From a checkpoint of a small transformer trained on Wikipedia: a variant of Muon for these matrices, 602M tokens.
MLP neurons of a small language model. Each row is named by its layer, matrix (down: output weights) and neuron, and shows model dimensions 176-431. Each number is 500 + 25 x the weight over its row's rms, rounded and kept within 0 to 999. Numbers have three digits each.
After each neuron's rows, "fires before" lists the tokens most often just after its 100 highest values on Wikipedia text that the model never trained on.

L2.down168:497515486443406473517501479512449475517493503461454515500500540518521529527489474528501496466492529474534477497490511532500472518520502448498505487519521441509468525492525448477516504418515474468498512472510498510519507513561516450501492482504505470484514462526479496529572460532476526521511479463482529471494499500467486498519468477470505499523493516471553475488539530506490453517524487515534473479545463498529515486489515501508546470497524480483512499511523481449521497480484491499527525483530492503518518485533497529491511566501509521471505474517461485499488509469492470458510497471505491520468523504505464555540449541497495492494523507539476510518511487501460477475462536496530498511506507427467493490507481457490504552524480466501579531527491473497519520516506536
fires before: "\n", "es", "ales"

L4.down815:478505517518515516465461510539456514482447453490514527458519514503511521487478496503520546496481492513483561523490465482479463487481538480493544525536476511514482475509479493529483516507542487461479422503512499524519506531490492489526507507506483518523469487508502515483524517493527455507542494487510493487525467505450493448532557511506475477459504510480514484470495522490515534527494527487468452531495504502498493510497484482501486508492497482527509513485510506532524495555476499539480495454523474506481518500464435461519512484533516517488538481535493558481526515469478495497462545488558470512542489466541491523487544458510480470514521466468509519513465505519504474504497519499485522514498510496498484493489523498506506482524502472460502540495495479503558488507495544
fires before: "\n", "=="

L2.down610:463493525444520553516503519481485448489499519495486498525495507540541509521498521534525519518464501502521507552467495523469482458524493507476508507480495492478530472511508494508503507518527540521452500485492466514516492515490509488495503526489517493474529471538481460493482488484533500528501473484515505473486498495506469504465513505542509511515571494484530527485506495519503479538447483526514506515511492502498504544442517517497522499488525504489501497527499452486480489523476515496484477499499525479513479506499466496469484476506447484519445509481468517489527423533448498510499483493545519489502467445510511488491519539500532491522508501497475499514448445448539492525513484481494509487506507478520509463516502481541440515480498493531540492494510555524493491500478500
fires before: "===", "=", "|", "===="

L2.down837:506522531544476495491520521494450525485534523516524536534502532482466514469516542488476504529513487512501454512501476478510516512475476427476493509472522525472474504530486481476504523492508491478513470500539513519492498481509492496465528527537485527494469528493498522474493519470483509546510455479468548479499478487473446500496487541496533512526532438494552524510552479485468489528498488501497483490483497486467473519496511520506541482506471461509491474515488499465487518513505491486533525505510496517508470472501496513506509497476530500504551488494506470512504496540523449525546533479512524542514537533484480473519501511459532536491567525493522462470495529515512552520515550519479564517505479470498532481503451487478516480542509507496513501476481508496475503480494500
fires before: "\n", " "

L4.down1996:468542511520480472488476522483483485520535504555503497522516485493493509510506525505519547493494490467523506564481461462486452489466492494511491526506493518520496517492532504563505534515476447494441486476487509499526544483454507461495470498509505515542530506477467516504494477503491538489457479502511512469501434533483521527528481519488503508489564506505531489476497474529504495491475498536482507455485493487505517488472504451478494507511458490493517498504494524502481484494473497507486493539534539528506490496494502524504497510485530516490539522524522481514429507455484504490524534489527486502494499533493514516558487516448510490500479522499527509540500490514517510525449539460479471482487523496516515525515507520484517460457527512492513474507501507500442495568538511
fires before: "\n", " |", "}", "-"

L2.down480:502492494510557479530509487476492484500507451511481512478483541531494513456536540504496491501502486439477522482482527490512490513507476511510471521549485472496497459505560479511467544465514478507492511483486450517499492539490475507490495498539541539475551509488512534489485484486557498472554458553529493503484538510500472526465501508524497469463477508514495525504498514492503460504479487498515478475474476531517538517481458418484539516467450534473533459505502496528523500485532460507526521512479485479513563548480488460462486487512511523492494512485469507510519512557487491508505463484548456463540500538537491503498467497509453518512475497537526490505497488506524516525460464497505493490524514521477522520495484509491490482500487524526456497519480493483503517500495472
fires before: " |", " D", "C", " R", " P"

L4.down1937:472518516492476518537483509503507516488512542465487483468490498493489512490472509516490483533474479455530511456495507502491540479497509486493493542500421496494501469494483510493526467490461482495517520508526506505508518476449527479510482503480546461539475518522496467502531506527510500527516498468439509495504528502486535505493493469539530494537521495512535531467520512495469491485501503536485475524501503507499511506488555494497505497480497475485497511489493532534492490487503489561514527483499502502527528498523465530476546502513545504484523520499497445506495496508508508524525492538588505486474470534465447542484493470526496504511491511483473490472524474462484546466502533499451522545513545544522513467516470511503541543452511504478520566491507475476535453506487497
fires before: " |"

L2.down1051:527490523526509492496493510492503494492468514482507494500513518489505485526513465512458460497520507466461470486480483492493525500514455521495505491534521487527481480504536521527521465517535481509517487501479490525498492498521473468477440553496508456543493547518501512505514504483483490476478478491532521511485436491544517543563480500543535514506470505507471451490507492542503523426520517491495492521479488483480488537511488487503513480499506497515506503535545537517490470518472483495529576505527471482524460510497517488493506533495484477482479490479499471496424486504485447479481546512475454491501483532494509500518462542518498486522490509498496500504488488557516477480514510475460516527464484543502500520493493477500532526527492486497482497505479495514490536506520497
fires before: " |", " 3", " 1", "^{("

L4.down1414:476508502524463518526496486487484475543483477496487493517536509468469463535508518494484530470466491514480502481448568501463484525473488490514484501518505540571494473516517547513523491458478504477487484520502495499500521517499474522478503500527506549485479533538525480528518494482480512523476507511507456517474536541479485488518522501499503496500508462491515536470507482431488457483467448467492510469493501497519496505463540517490506506484486478516505491516528504479474483520510487505523501487505527476494440520484466513494463463497494503519508394541530592483473460495530474472463529532496454521496487470505517498506462480454480481500480495541483520486507546504493539484511489497534471514457497490501545475551484502533517498479473501510485461491530502485464488480548493
fires before: "\n", " The", " In", " He", " It"

L2.down1574:467476487491546507478487499515534511491480487501460479524538500486508496487511507498494525507503446466482475533503501478460489509477508474486490483511485509458535523530470532473506513524493532547496532482512471549513533505541472505486519475495520500481481558456512495500504490517532496479489510473539511510443515529512514485524512490526454493455511506484512507486527444510481497518501494523501546487501439497509530488528487496505535486470485505512551497447464504469484556450484484509517416517457454524440477506509509480485511500502484492501512496477515540482488542559499485512524496493483483491502484509550459497484487514532479488489546494452522516502461484519492568451524491504486523502546495480474477506518481520509467430546505497498503506482528512458488510538482508
fires before: "\n", " 0", " ", " G", " Pts"

L2.down1941:465495491525529517502479488484474488521515491509478523502506438540511492508528520459536537485507530503498488485550448513501516484576511507448521505490481485494502485476470495480466501487454496456533531491490495456523523493537514523504477471495501514480527490493534535518468545511489516530465527503501506471494487490493513533514468502523506493540520462511512523484488512499502545445499505525517498490455478530433507503508503494465518535479526517502546484490496486522467477560500560491505484498525484530502548475598519456493498477498466482539480504509522517513512494485499476478514465505516513504486523491478487491494517463510504553526494510541496447487506496482483500537510529510468508529499520522511492452496519485484486504475522480500507487498481509537539480497498448
fires before: "\n", " |"

L2.down255:500476489534495525560493484484464511430513506501455486528490477501481515498505495504519494487482489532489504503528478471487487447454494500511521522480489492491526518478494519484467496525528535493489503524508509516525456514495492462502457521470443473496513520462518459533481506514529475472534514498465459417475539508503501459496527513517482517497508473495505531472515464495523483499463500530516504507522449503533553494434529507499525504500504453524494464499535484514534542504509527512485467497511520513539471491516513494480516507492500517517488505503521499488541494528466462560470513526495501480523548480524475534489458523505510496512482468495507505479477476491501489509505501500549487477506498487506499424518506530476470512479478503506497483514516480491490494510491520
fires before: "===", "=", "====", "|", "-"

L4.down1316:500525496505512515525471434480508495546470502489494510468448491540495476481514492539502516523521507503504497533515479487517474508544479458507450529472480528504516554493501517470474497485439458504498492472500520523518468501457513536458475464542529506498476491479471487515493518497478472515487498535523505473495467489476518496502486512541527551528511471468487508544495481496531473476507508533506483507524511499508477523454510502474490495524401491496474481500489555482478489515449470481523516494495511489557500514449508519496510517546516503513517510508503458484522478500517509452479549516524519535480503476490448530527532491499502489496529452454508562529493512481469497458473496548500492506466520482490452454518468516519519536524535452496495493588482485499453514469481481
fires before: "|", "\n"